Part of a small language model's weights.
Size: width 160, 5 heads of 32, vocabulary 1326, 4.43M parameters.
Architecture: LayerNorm before each block, no biases in attention or MLP.
MLP neurons of a small language model. Each row is named by its layer, matrix (up: input weights; down: output weights) and neuron, and shows model dimensions 32-95. Each number is 200 + 30 x the weight over its row's rms, rounded and kept within 0 to 999.
After each neuron's rows, "fires on" lists the tokens most often at its 100 highest values on Wikipedia text that the model never trained on.

L6.up311,180,234,157,193,196,233,169,182,228,176,189,161,161,190,160,236,204,186,214,162,258,175,189,163,207,232,230,224,162,206,244,224,203,248,199,146,198,217,194,219,185,172,171,212,225,219,203,217,202,184,175,172,190,224,190,240,213,206,244,137,184,179,192,172
L6.down311,211,184,206,209,194,209,187,195,236,208,220,211,186,183,184,131,200,185,223,206,229,135,220,185,195,210,245,171,140,214,230,172,187,179,238,146,220,242,193,200,184,204,225,232,177,227,134,143,247,200,168,219,207,205,186,174,161,216,202,227,224,241,128,168
fires on: " f", "f", " F", "ion", " c", "if"

L14.up201,205,183,201,219,246,214,227,231,192,153,141,141,210,237,169,175,189,226,210,210,210,209,255,158,194,228,230,205,229,197,213,216,161,263,267,188,199,140,214,197,166,223,223,183,208,190,213,171,155,117,163,220,198,214,234,200,196,199,202,202,158,242,178,252
L14.down201,228,206,186,188,171,195,212,162,288,187,178,205,219,271,199,200,188,180,227,194,236,213,202,227,254,204,208,175,152,176,174,205,224,230,171,240,168,243,209,230,180,253,164,201,200,186,208,187,188,198,195,225,171,190,230,204,229,169,204,195,202,229,165,149
fires on: "i", "c", "b", " S", "k", "z"

L10.up306,199,262,171,175,216,195,205,206,227,161,207,222,174,237,203,200,174,221,261,199,194,202,230,205,205,214,185,170,181,219,219,206,171,221,225,230,232,205,192,175,216,259,263,222,201,191,182,172,200,187,132,179,201,212,226,179,169,213,215,258,180,219,194,214
L10.down306,222,209,260,212,204,210,194,224,221,241,156,168,250,219,232,220,205,200,218,216,191,192,157,211,216,222,249,228,239,212,197,187,172,226,217,222,191,192,231,207,148,175,189,180,221,175,243,193,222,238,280,246,175,237,194,211,163,190,188,167,179,223,169,205
fires on: " re", "it", "le", "an", " no", "w"

L8.up108,230,211,198,255,185,186,216,213,200,223,156,135,226,200,205,159,163,180,180,193,195,230,177,215,249,194,211,168,163,222,211,177,200,191,190,154,162,203,212,219,237,178,162,191,253,190,226,224,174,156,167,160,221,235,204,223,147,163,203,214,180,228,228,174
L8.down108,235,207,234,220,205,182,182,169,270,202,231,220,210,204,149,231,152,190,199,214,144,144,247,210,217,234,195,220,233,191,229,211,233,216,215,206,217,131,211,196,170,160,208,246,179,183,217,183,201,199,243,233,180,143,160,190,260,233,206,162,190,218,180,292
fires on: "s", " qu", " that", "an", ",", " |"

L14.up99,132,166,182,263,200,184,149,217,207,159,176,234,204,183,170,170,263,197,193,209,203,232,194,152,240,194,209,168,199,229,183,191,205,248,178,218,203,229,208,183,168,191,231,242,223,198,233,166,197,207,184,208,209,178,209,177,209,185,161,199,251,166,227,177
L14.down99,171,168,195,212,239,178,191,194,257,221,186,182,224,182,193,153,238,234,228,276,143,248,215,171,178,220,202,154,203,228,165,198,221,206,120,201,172,203,184,226,154,178,219,245,171,200,222,179,228,228,197,156,178,192,188,143,224,197,182,186,241,192,184,146
fires on: " \"", "-"

L6.up298,174,191,218,202,207,245,212,206,199,190,171,286,158,193,175,169,227,194,189,208,207,208,174,136,187,188,202,200,222,232,217,171,215,183,205,238,207,205,212,157,211,203,225,212,249,200,212,186,184,140,201,196,216,249,210,151,200,190,188,247,149,184,301,193
L6.down298,222,140,217,178,176,206,210,219,237,225,199,182,228,218,254,216,224,161,199,218,228,253,179,192,170,228,180,219,243,223,158,218,179,249,164,164,205,197,165,235,219,204,176,131,211,188,201,229,201,267,183,184,179,235,200,182,178,185,265,212,203,249,215,171
fires on: "at", "t", "et", "ort", " —"

L13.up280,192,211,180,163,188,180,212,177,213,162,202,263,227,224,210,154,276,228,175,192,206,233,246,223,199,176,221,210,128,208,242,232,245,181,219,172,249,163,242,146,160,197,196,216,176,181,227,168,179,246,184,185,163,196,212,144,189,189,196,215,214,161,172,242
L13.down280,153,199,185,179,218,183,162,224,204,161,208,201,189,203,165,177,217,229,196,244,275,185,206,188,223,225,212,208,234,203,130,178,170,218,241,178,165,219,168,269,229,179,233,168,189,236,235,202,155,196,229,162,254,160,216,173,217,159,175,178,251,227,188,221
fires on: " ch", "y", "igh", " Ar", " Pl", " Ch"

L3.up67,229,204,227,187,227,177,176,187,202,223,218,265,226,188,142,177,212,164,221,187,183,240,240,222,210,241,184,155,222,247,199,208,226,209,185,194,206,243,184,220,157,168,222,196,242,265,205,183,177,168,249,181,269,230,240,202,209,179,137,234,170,236,207,194
L3.down67,239,236,171,166,183,169,217,212,165,235,243,235,176,180,228,194,239,213,206,287,195,189,177,182,142,221,211,183,177,191,208,210,235,225,191,212,294,245,214,223,243,223,173,155,180,254,209,250,172,199,190,227,233,211,197,181,164,199,201,157,132,210,208,202
fires on: "s", " v", " r", " V", " ", " 0"

L3.up1,188,208,198,141,223,173,180,242,150,200,232,195,206,149,178,196,189,217,164,186,172,214,233,212,201,195,205,205,248,219,278,250,207,251,234,225,219,210,262,206,174,189,237,201,246,217,209,202,188,213,238,152,191,239,227,188,211,148,186,208,181,169,223,215
L3.down1,217,199,179,204,231,260,172,199,165,137,195,224,256,190,213,154,171,225,172,242,139,237,211,201,173,215,238,196,177,203,239,233,176,145,213,175,235,209,264,195,149,187,216,216,247,209,192,232,211,213,235,202,204,203,187,233,212,184,155,199,155,250,244,223
fires on: " Co", " in", " from", " oper", " co"

L4.up91,193,236,208,163,218,206,155,202,188,163,226,216,146,201,153,234,281,173,184,164,200,194,208,194,220,250,230,192,163,196,220,259,239,201,107,145,176,229,207,226,225,212,203,220,211,253,216,203,167,179,225,178,240,190,217,215,242,228,156,253,147,182,195,180
L4.down91,200,223,196,180,164,201,239,198,237,201,230,187,221,227,198,179,174,212,224,251,164,148,183,230,160,193,233,165,159,148,198,160,196,242,227,208,234,222,162,195,164,204,168,181,205,207,170,195,185,180,208,232,175,138,174,184,207,192,221,269,188,201,230,183
fires on: " ", " 0", "oc", " University", "op", " 3"

L2.up287,154,205,158,180,222,203,188,204,212,182,211,208,167,176,159,226,247,165,221,196,198,203,166,177,207,247,268,233,173,241,240,225,198,201,231,184,221,186,180,230,139,186,281,246,241,149,201,201,241,210,289,175,196,239,206,194,198,250,185,159,158,176,185,153
L2.down287,138,181,149,174,188,203,205,208,215,205,175,199,220,158,221,209,223,193,246,204,207,151,180,176,185,234,204,231,220,203,294,179,212,214,192,173,262,236,183,189,200,228,184,215,237,191,184,240,246,232,243,151,233,168,222,216,149,245,173,160,167,198,145,189
fires on: "if", " per", "up"

L15.up307,201,179,144,174,257,251,200,213,200,192,233,174,243,171,126,235,189,179,203,173,190,184,220,237,194,237,247,215,194,182,215,197,175,218,203,182,221,194,165,191,180,185,262,149,231,206,191,151,233,161,199,195,227,178,201,198,243,165,162,232,142,236,186,264
L15.down307,218,206,247,198,214,216,170,202,195,176,171,149,180,217,205,190,262,207,235,133,160,186,253,228,164,232,226,203,216,208,191,180,168,211,183,241,243,215,201,184,169,185,180,244,146,210,184,167,203,170,253,226,199,212,169,184,213,220,251,179,187,198,182,182
fires on: "l", "t", "ing", " se", "el"

L14.up215,177,141,184,153,243,179,180,192,200,215,219,201,217,180,211,178,222,193,200,172,188,228,204,142,213,212,268,207,147,224,241,196,196,184,187,204,226,198,270,168,194,183,215,175,250,203,178,194,148,159,216,210,207,239,234,181,156,271,223,208,154,194,250,180
L14.down215,218,217,177,209,194,221,176,188,221,157,145,248,182,225,215,210,207,177,138,128,199,186,161,203,184,265,216,178,169,213,229,215,175,177,174,148,194,207,196,175,180,180,209,226,216,173,181,242,201,173,198,176,260,164,201,174,168,167,184,186,173,258,220,207
fires on: "r", "a", "am", "ist", "ind"

L10.up181,161,230,151,164,223,232,175,253,185,147,207,218,215,203,200,175,155,213,187,190,160,225,194,179,209,247,237,203,197,225,203,254,193,172,196,175,220,177,193,176,149,188,231,235,270,225,196,183,167,207,187,173,239,191,216,178,225,203,186,227,195,200,231,207
L10.down181,191,191,177,182,239,203,199,222,191,162,203,196,225,185,199,185,193,180,140,366,189,202,201,189,205,210,229,217,217,248,213,236,211,170,209,192,200,183,199,186,195,213,211,261,254,219,218,218,203,195,192,209,215,197,219,214,206,191,152,192,210,206,206,212
fires on: ".", "|", "\".", "\n"

L16.up114,182,189,178,179,232,180,166,198,219,198,221,191,196,211,156,220,232,180,196,231,169,204,210,102,202,169,215,179,215,238,207,195,175,200,184,177,194,217,223,222,217,187,178,170,211,265,212,180,221,199,136,211,253,221,223,155,247,219,161,189,235,153,236,197
L16.down114,217,242,192,206,161,154,228,159,205,196,232,249,183,215,219,181,217,198,203,254,250,179,283,174,159,239,246,182,204,194,204,191,283,193,208,185,143,190,169,205,163,151,169,217,173,183,202,144,182,233,192,159,211,234,146,216,176,181,190,181,221,217,210,177
fires on: " un", "-", " (", " \"", " is", " has"

L2.up165,168,144,184,208,213,199,226,213,206,175,163,183,225,208,135,184,189,207,185,164,274,215,200,211,250,269,206,188,235,259,220,192,219,175,174,172,213,182,163,229,180,166,194,250,249,206,263,204,165,223,203,161,212,194,236,149,231,175,171,170,226,159,200,207
L2.down165,185,171,197,211,135,198,223,173,172,196,165,203,181,196,196,224,181,252,151,157,198,257,159,169,201,213,197,199,225,208,272,241,164,208,217,186,189,199,237,199,237,174,230,229,196,173,199,212,172,170,215,174,182,107,146,167,209,192,200,163,198,215,223,238
fires on: ".", " re", "=", " con", "-", " pr"

L2.up64,159,195,195,166,197,218,207,226,226,207,175,226,197,167,187,180,199,244,227,201,190,189,242,213,199,188,215,198,202,309,189,174,224,211,161,172,216,200,158,173,191,217,241,185,184,151,242,185,248,213,234,179,205,217,198,154,270,270,165,202,163,194,205,149
L2.down64,201,225,186,266,210,233,209,199,210,213,202,151,206,167,201,259,205,201,240,191,183,171,189,188,195,215,141,242,170,192,250,160,223,181,227,164,189,211,179,203,233,209,189,198,211,213,226,234,190,254,167,223,164,188,202,234,176,224,212,204,215,259,127,197
fires on: "if", " f", " end", " mov"

L10.up169,197,183,179,238,236,190,160,229,202,200,230,166,287,211,182,188,204,212,121,178,197,180,178,282,205,217,205,202,209,214,187,206,218,168,253,201,177,225,202,170,224,236,196,172,263,193,220,184,248,169,165,204,210,240,219,153,208,196,208,208,194,200,215,199
L10.down169,212,173,182,207,200,204,171,191,188,208,195,190,255,210,238,211,195,223,205,149,173,152,203,220,200,171,233,189,218,165,204,180,192,227,240,152,296,188,270,198,188,181,211,209,170,188,184,269,214,149,215,217,200,275,149,209,203,248,185,134,181,196,208,187
fires on: "t", "m", "n", "il", "o", "l"

L10.up242,199,289,179,185,199,215,160,247,209,176,228,177,199,159,138,211,210,240,180,172,180,212,235,226,150,233,214,132,183,217,191,179,220,207,293,203,196,177,211,190,181,208,232,161,216,156,217,170,227,220,159,225,181,199,224,214,198,212,156,208,176,170,164,212
L10.down242,238,192,230,202,206,271,205,185,177,205,205,187,227,173,213,219,186,165,209,213,202,158,147,219,230,220,237,185,203,171,203,166,214,146,194,261,161,175,205,292,204,149,143,204,202,237,162,163,215,138,234,276,222,233,207,226,179,149,228,153,253,213,144,222
fires on: " le", "le", "an", "el", "h"

L2.up150,203,185,197,222,216,209,212,217,194,213,233,222,173,197,201,185,230,204,161,171,267,191,189,264,260,217,239,180,163,166,255,263,201,237,197,203,244,177,195,247,246,225,214,206,194,208,220,271,193,218,229,176,229,177,160,170,195,221,170,163,200,159,164,200
L2.down150,237,236,227,155,217,232,248,182,185,205,218,205,174,201,194,189,136,264,169,164,239,239,180,233,182,224,229,220,236,183,247,209,187,221,239,220,217,210,223,220,237,189,168,184,218,200,219,234,144,168,227,217,185,164,210,253,156,160,168,227,227,173,211,219
fires on: " pr", " inter", "=", " d", " Pr", ":"

L3.up242,201,159,196,215,274,189,250,241,246,154,211,216,181,224,151,170,169,213,173,193,226,163,196,226,220,213,209,176,189,222,235,206,235,214,234,206,249,183,160,212,252,189,147,201,200,244,193,198,182,265,222,198,212,230,192,199,195,184,201,165,188,170,240,204
L3.down242,193,225,231,174,231,175,183,204,193,177,240,259,221,176,209,192,199,223,232,135,192,178,254,198,147,233,148,207,218,153,239,213,189,189,142,220,196,211,215,218,235,224,181,202,201,208,199,166,179,158,189,217,208,186,230,214,238,199,168,196,166,234,242,237
fires on: " tr", " pr", " Comm", " Ed", " Pr"

L16.up0,216,156,224,207,230,185,234,282,202,184,154,196,238,232,181,200,211,232,169,174,171,182,224,197,213,165,235,202,190,182,197,217,194,280,235,221,186,151,210,176,212,219,165,186,207,195,232,258,175,218,147,164,220,233,212,210,180,225,203,216,178,210,161,236
L16.down0,230,285,185,165,139,240,195,178,221,150,233,195,188,194,237,203,196,180,174,193,205,200,157,247,187,210,143,172,152,245,208,227,224,215,179,192,206,241,225,198,214,187,234,233,241,206,197,201,193,222,296,205,168,197,201,192,246,203,169,223,224,225,200,197
fires on: "i", " l", " comm", "er", "red", "b"

L12.up298,194,177,209,202,272,200,183,260,238,158,183,202,210,232,163,181,253,183,208,164,189,186,223,174,230,194,245,154,141,200,194,254,167,210,240,212,169,190,205,207,207,262,231,184,192,189,226,188,146,220,180,216,246,199,191,190,191,239,216,219,183,225,167,202
L12.down298,194,207,228,246,213,218,209,202,198,206,178,227,145,212,203,229,212,213,210,215,222,159,158,222,232,201,220,210,229,222,248,204,217,192,130,198,198,174,202,170,208,162,227,202,189,175,188,196,205,133,195,268,194,179,197,231,173,158,189,199,149,215,202,189
fires on: "r", "ir", " ", "os", " b", "D"

L13.up112,154,246,227,157,206,200,197,207,163,173,176,196,195,200,138,163,174,213,198,191,226,204,239,148,189,243,244,188,211,218,234,191,178,204,224,224,191,249,201,166,157,215,228,186,187,202,198,215,151,254,140,218,258,200,227,117,199,192,149,200,160,194,180,220
L13.down112,221,160,190,240,206,192,271,186,175,215,209,224,207,175,248,175,208,157,233,192,168,196,220,169,215,217,199,179,199,192,231,194,194,174,206,163,200,197,199,197,207,180,170,145,181,219,159,212,163,190,239,198,169,209,211,221,214,229,221,211,241,118,215,177
fires on: "if", "al", "i", "r", "ur", "in"

L15.up93,262,194,186,231,233,231,188,208,173,186,194,186,196,165,206,171,186,218,244,200,196,194,205,172,197,220,185,159,217,216,230,269,125,171,163,201,162,169,205,231,192,223,153,133,192,185,238,230,190,241,152,150,216,218,217,141,221,232,142,206,153,160,208,194
L15.down93,200,166,182,165,155,180,173,156,181,207,208,172,239,211,237,142,234,242,220,179,173,208,216,232,182,183,172,176,212,142,137,110,199,201,196,185,213,179,211,229,230,162,181,182,231,206,192,234,248,193,227,169,169,240,190,202,218,183,233,196,209,256,215,199
fires on: "v", "id", "od", "es", " cont"

L10.up168,174,179,189,158,213,188,143,241,196,248,166,152,183,203,175,208,232,212,149,180,179,219,214,205,245,221,191,172,210,209,175,212,192,191,207,169,247,178,168,162,187,232,194,159,184,222,187,234,177,190,184,169,223,239,193,155,183,262,188,281,178,182,207,208
L10.down168,217,233,176,198,197,200,165,205,219,220,201,203,198,181,170,166,190,185,222,257,229,182,204,171,172,170,165,225,214,214,201,159,173,199,155,207,199,211,167,193,226,191,210,193,203,190,195,212,269,218,201,176,178,174,208,196,172,200,173,213,197,195,177,215
fires on: " m", " ", " em", " ph", " inc", " acc"

L16.up240,149,124,197,208,177,207,141,251,215,153,145,181,223,176,138,219,196,277,197,191,253,225,184,165,293,240,203,198,218,187,216,236,179,199,209,224,224,166,227,154,206,226,177,162,206,176,194,184,169,197,157,141,232,190,180,191,204,186,224,190,193,185,212,222
L16.down240,207,182,161,172,152,174,204,180,222,251,227,183,167,228,216,140,219,158,225,244,203,208,170,263,226,202,149,166,190,215,203,173,233,192,151,207,219,200,232,217,257,200,211,185,203,218,206,248,239,141,182,201,244,220,146,205,208,205,239,191,233,236,199,162
fires on: "on", "es", "et", "v", "ro", "he"

L8.up183,234,251,135,191,201,172,235,219,195,143,217,242,199,156,201,179,163,219,158,167,233,191,176,234,219,179,241,252,122,206,205,212,242,179,174,151,246,144,186,251,217,216,251,200,215,247,211,171,156,220,185,183,150,196,215,165,163,173,214,198,238,213,203,183
L8.down183,179,315,164,185,149,183,147,159,249,170,144,247,231,229,200,251,246,234,229,171,216,211,238,189,188,269,142,212,201,201,198,230,208,228,192,164,168,197,170,215,168,169,203,147,130,214,241,172,207,219,212,165,265,185,180,181,211,234,228,185,248,191,171,192
fires on: " ch", " Ch", "7"

L9.up130,190,217,178,198,197,235,177,241,189,205,216,219,191,188,162,159,201,176,199,191,134,176,156,213,196,190,264,196,177,184,228,230,217,173,201,203,179,199,292,108,221,209,217,191,226,159,180,191,184,166,156,201,179,218,284,142,232,189,149,144,232,220,224,210
L9.down130,215,211,187,206,185,184,264,183,147,169,223,186,229,224,225,232,184,236,242,213,174,160,282,234,226,149,190,180,180,176,202,178,228,166,275,202,221,179,240,206,195,242,197,153,158,205,205,197,168,256,181,171,169,128,237,216,230,171,177,238,235,193,180,182
fires on: "E", " and", "ag", "C"

L15.up108,228,225,154,158,176,189,207,208,232,209,205,193,150,188,165,178,136,156,152,184,188,197,200,192,236,115,206,198,195,224,190,287,264,205,241,166,243,192,209,181,188,177,196,211,190,220,241,203,217,207,171,164,202,157,214,192,140,176,204,206,196,219,246,132
L15.down108,189,252,180,167,155,205,202,240,170,182,188,206,138,153,232,240,160,209,202,229,251,201,154,162,214,287,195,203,211,226,147,173,191,205,108,238,151,221,207,205,218,211,227,201,270,194,184,237,250,233,178,162,202,190,214,213,234,191,190,187,224,235,188,231
fires on: " M", " h", " H"

L15.up176,194,172,173,154,217,214,193,249,202,177,216,239,162,185,172,176,227,205,195,190,201,220,193,184,167,185,238,220,172,214,235,199,153,254,222,151,163,241,190,166,181,263,233,156,203,164,141,153,258,260,152,191,250,200,209,159,196,242,204,218,210,205,220,225
L15.down176,207,202,283,238,179,170,283,117,238,182,218,219,185,211,232,152,182,208,268,207,214,118,190,267,208,199,182,141,212,174,202,256,188,180,192,215,250,208,193,151,195,197,182,202,258,198,184,156,202,207,234,210,198,178,207,209,191,208,180,178,179,181,197,157
fires on: "w", "W", " W", "D", "ir", " Wh"

L12.up258,190,220,176,204,203,147,215,181,218,178,196,206,232,230,196,197,244,187,168,198,162,200,210,226,215,218,212,210,188,230,223,205,203,213,177,167,200,198,243,197,150,205,193,156,210,221,162,188,140,200,181,171,179,195,225,189,196,202,209,144,157,216,215,133
L12.down258,150,205,194,206,177,222,225,176,232,159,239,135,264,200,232,198,243,194,193,153,191,191,182,211,230,198,213,167,115,231,222,212,264,210,142,171,164,255,216,203,192,212,201,161,229,186,191,219,183,206,218,241,235,167,208,219,124,146,227,203,198,192,256,225
fires on: "r", "a", "um", " al", "im", "ict"

L3.up139,222,180,179,208,283,215,182,229,220,146,207,203,217,181,177,172,219,205,197,190,175,142,227,172,207,194,201,157,224,285,243,224,196,211,202,194,235,181,202,192,164,234,221,155,177,214,214,254,247,167,255,125,201,198,196,209,217,213,194,189,149,183,181,176
L3.down139,229,184,191,220,221,225,201,219,188,188,193,213,211,153,218,169,208,197,215,152,179,138,227,159,210,159,174,176,208,191,221,198,236,196,259,231,219,191,177,170,177,218,184,151,199,223,193,203,231,200,165,139,227,178,170,235,199,270,213,225,195,203,219,181
fires on: "if", " stud", " for", " For", " def"

L12.up168,244,204,176,223,174,174,209,253,228,215,210,153,173,184,143,154,256,175,145,193,205,161,225,202,256,180,183,191,168,258,189,230,145,181,190,174,215,194,171,182,205,230,224,220,223,251,225,224,170,225,162,193,225,188,208,138,159,201,181,218,153,189,172,179
L12.down168,197,243,262,223,110,202,193,190,238,206,226,219,208,233,212,206,246,217,211,153,190,198,212,224,197,201,235,212,174,163,151,196,239,218,210,196,230,186,227,221,221,203,168,202,177,190,199,182,195,186,152,233,191,196,187,221,174,164,175,157,173,172,213,186
fires on: " ", "v", "in"

L9.up199,177,219,148,159,217,245,191,229,194,126,175,194,218,192,190,193,176,203,156,201,174,240,187,198,214,260,203,217,199,219,225,253,204,173,220,172,243,203,214,177,172,187,187,226,264,231,212,206,177,189,183,163,250,196,216,185,232,200,181,211,190,175,232,213
L9.down199,185,189,210,173,221,228,178,222,201,174,201,200,226,211,179,189,165,181,168,333,180,207,212,175,224,246,192,202,181,231,213,223,192,200,210,188,201,195,207,189,185,198,207,228,242,231,200,217,180,196,209,193,221,168,206,207,223,195,159,205,211,199,199,199
fires on: ".", "\".", ".\""

L8.up129,168,224,209,154,156,165,162,235,147,135,180,198,173,195,188,172,211,209,188,184,180,196,204,220,215,222,200,190,248,184,227,273,137,217,229,210,268,191,224,190,154,189,227,207,290,206,234,220,209,193,231,173,169,203,215,140,229,240,179,231,215,204,224,214
L8.down129,192,214,221,173,223,247,254,209,205,159,213,183,214,206,220,176,172,172,193,334,212,209,234,194,220,210,166,148,214,218,171,199,188,201,153,157,193,180,236,206,188,175,182,218,213,258,220,194,202,176,196,179,198,191,226,195,187,167,227,174,224,202,227,170
fires on: " as", " or", " in", "),", " from", ","

L4.up35,194,225,218,160,257,199,185,208,259,172,209,183,183,209,172,199,257,206,188,184,173,201,222,201,233,155,232,161,243,267,189,224,190,215,192,184,242,244,210,222,188,221,219,174,232,208,208,219,192,222,165,211,187,216,218,125,192,250,159,241,139,178,196,197
L4.down35,165,237,187,190,207,172,184,186,223,179,133,257,208,231,197,224,273,215,211,143,190,256,238,216,217,170,229,194,231,204,190,180,152,216,153,136,215,177,168,269,186,216,197,142,169,211,192,234,220,238,174,179,236,193,194,169,158,228,165,153,210,166,179,233
fires on: " "

L13.up79,190,280,169,159,215,147,195,184,221,175,228,201,193,199,170,180,227,197,203,197,195,253,242,162,195,165,187,219,224,239,255,190,216,172,204,121,188,197,185,171,212,225,152,193,185,212,200,219,160,201,124,207,249,178,257,171,183,260,160,228,201,156,207,162
L13.down79,203,170,224,182,152,217,245,180,155,205,189,188,179,269,221,173,178,209,215,207,173,166,206,249,157,241,243,142,185,157,165,206,193,191,196,227,236,199,222,149,218,201,218,174,219,229,211,173,173,193,249,203,210,240,200,216,221,205,187,197,227,175,224,169
fires on: "if", "ic", "es", "r", " ", "in"

L2.up272,203,203,218,190,190,197,201,201,187,179,217,226,226,186,173,188,149,202,230,166,214,194,210,214,224,221,176,184,204,193,258,208,248,245,240,226,190,240,196,256,177,107,291,226,224,201,228,208,218,195,196,185,208,250,225,186,219,212,188,156,232,201,215,216
L2.down272,231,211,266,205,196,167,180,206,223,180,244,202,187,188,198,155,188,195,122,166,115,222,211,237,219,187,217,161,227,201,223,231,210,212,188,214,173,192,211,233,140,198,262,216,251,216,223,186,209,184,205,164,226,240,251,184,209,173,216,183,193,231,198,199
fires on: " co", " go", " Co", " He", "pp", " km"

L4.up181,194,199,211,171,203,213,226,202,207,223,209,236,192,195,217,159,191,215,220,204,199,250,214,184,218,184,211,170,231,229,183,206,151,198,213,191,192,219,209,163,210,201,174,181,236,218,194,190,235,160,186,149,177,244,220,143,194,169,169,241,153,176,261,189
L4.down181,217,179,182,164,188,225,222,202,204,160,197,198,188,184,202,181,210,201,204,214,224,256,257,166,196,156,232,215,181,215,220,218,208,166,190,189,195,175,182,269,249,172,134,206,252,220,226,216,194,206,190,225,183,172,203,174,139,195,172,190,167,188,205,217
fires on: " ", " ex", ";", ".", " ind"

L6.up170,216,177,225,163,206,213,177,215,212,212,191,172,156,184,214,220,218,194,212,185,203,179,199,198,242,254,200,156,168,201,219,170,188,202,205,179,195,199,224,215,161,199,219,154,232,218,209,139,170,224,192,188,156,211,215,202,167,176,222,180,155,191,253,231
L6.down170,219,192,229,170,213,176,174,162,191,229,168,124,163,190,190,191,242,234,188,181,188,223,183,228,178,215,244,160,219,172,226,180,206,191,251,213,193,157,187,205,197,202,142,189,164,203,151,237,222,160,237,252,225,134,174,176,244,189,235,138,249,181,211,184
fires on: " =", "-", " at", "ced", "e", " Cl"

L12.up114,105,231,206,161,210,257,156,216,175,174,223,188,181,169,212,225,185,239,224,158,168,221,193,178,192,227,187,210,205,224,213,202,242,216,204,188,258,175,188,187,195,147,165,194,186,213,208,223,210,190,227,187,210,223,194,184,191,179,197,192,250,181,187,205
L12.down114,239,233,230,193,201,174,227,223,245,182,194,186,188,246,196,171,188,145,194,210,195,192,232,201,205,170,180,204,204,272,185,200,178,240,198,257,257,209,173,167,204,218,212,197,183,168,254,141,216,155,209,189,173,213,224,152,223,176,206,207,166,263,185,191
fires on: "ec", " Col", " =", " d", " C"

L2.up253,182,165,177,217,226,231,234,222,254,188,236,148,189,170,202,208,186,165,170,188,187,214,218,233,265,212,202,202,176,192,213,237,186,145,208,224,200,211,173,249,192,166,218,231,254,206,186,197,196,235,220,170,207,195,209,240,221,196,237,207,179,170,242,199
L2.down253,190,202,147,208,217,248,187,191,226,192,272,221,202,175,229,207,178,162,201,162,203,246,185,248,207,211,205,213,217,232,212,181,156,198,191,241,197,224,175,187,192,198,169,238,184,183,203,236,181,197,181,167,212,193,200,181,192,241,201,171,171,194,186,202
fires on: "ew", " bu", "W", " w"

L8.up112,174,229,209,181,173,260,138,193,220,187,181,206,165,222,145,173,205,192,236,174,165,200,158,255,194,196,239,209,217,210,244,232,221,202,226,234,202,170,253,122,160,237,196,215,229,201,153,246,194,247,193,195,165,182,236,183,207,199,160,177,217,241,223,246
L8.down112,234,236,250,188,242,190,215,195,196,247,218,223,166,211,213,194,241,241,225,161,200,183,232,263,180,156,202,149,226,199,194,166,267,178,201,188,197,230,237,203,229,199,194,181,134,145,257,204,151,270,150,229,194,206,217,214,176,131,175,150,171,152,170,189
fires on: "C", "ag", "R", "I", "T", "G"

L2.up259,209,197,185,174,225,263,197,227,226,175,207,215,177,200,196,184,150,206,167,193,215,235,185,208,186,178,209,234,175,215,236,228,239,219,206,227,210,128,208,206,240,179,181,173,184,253,240,153,163,193,212,176,190,191,189,179,219,212,191,192,209,160,238,194
L2.down259,180,207,224,238,199,148,153,138,223,196,220,191,223,192,192,200,208,199,232,157,189,178,196,194,189,159,159,207,262,149,233,203,166,191,183,211,175,217,211,203,157,208,184,242,177,165,187,216,237,212,206,209,268,186,189,169,199,187,182,148,160,175,206,196
fires on: "art", "6", " def"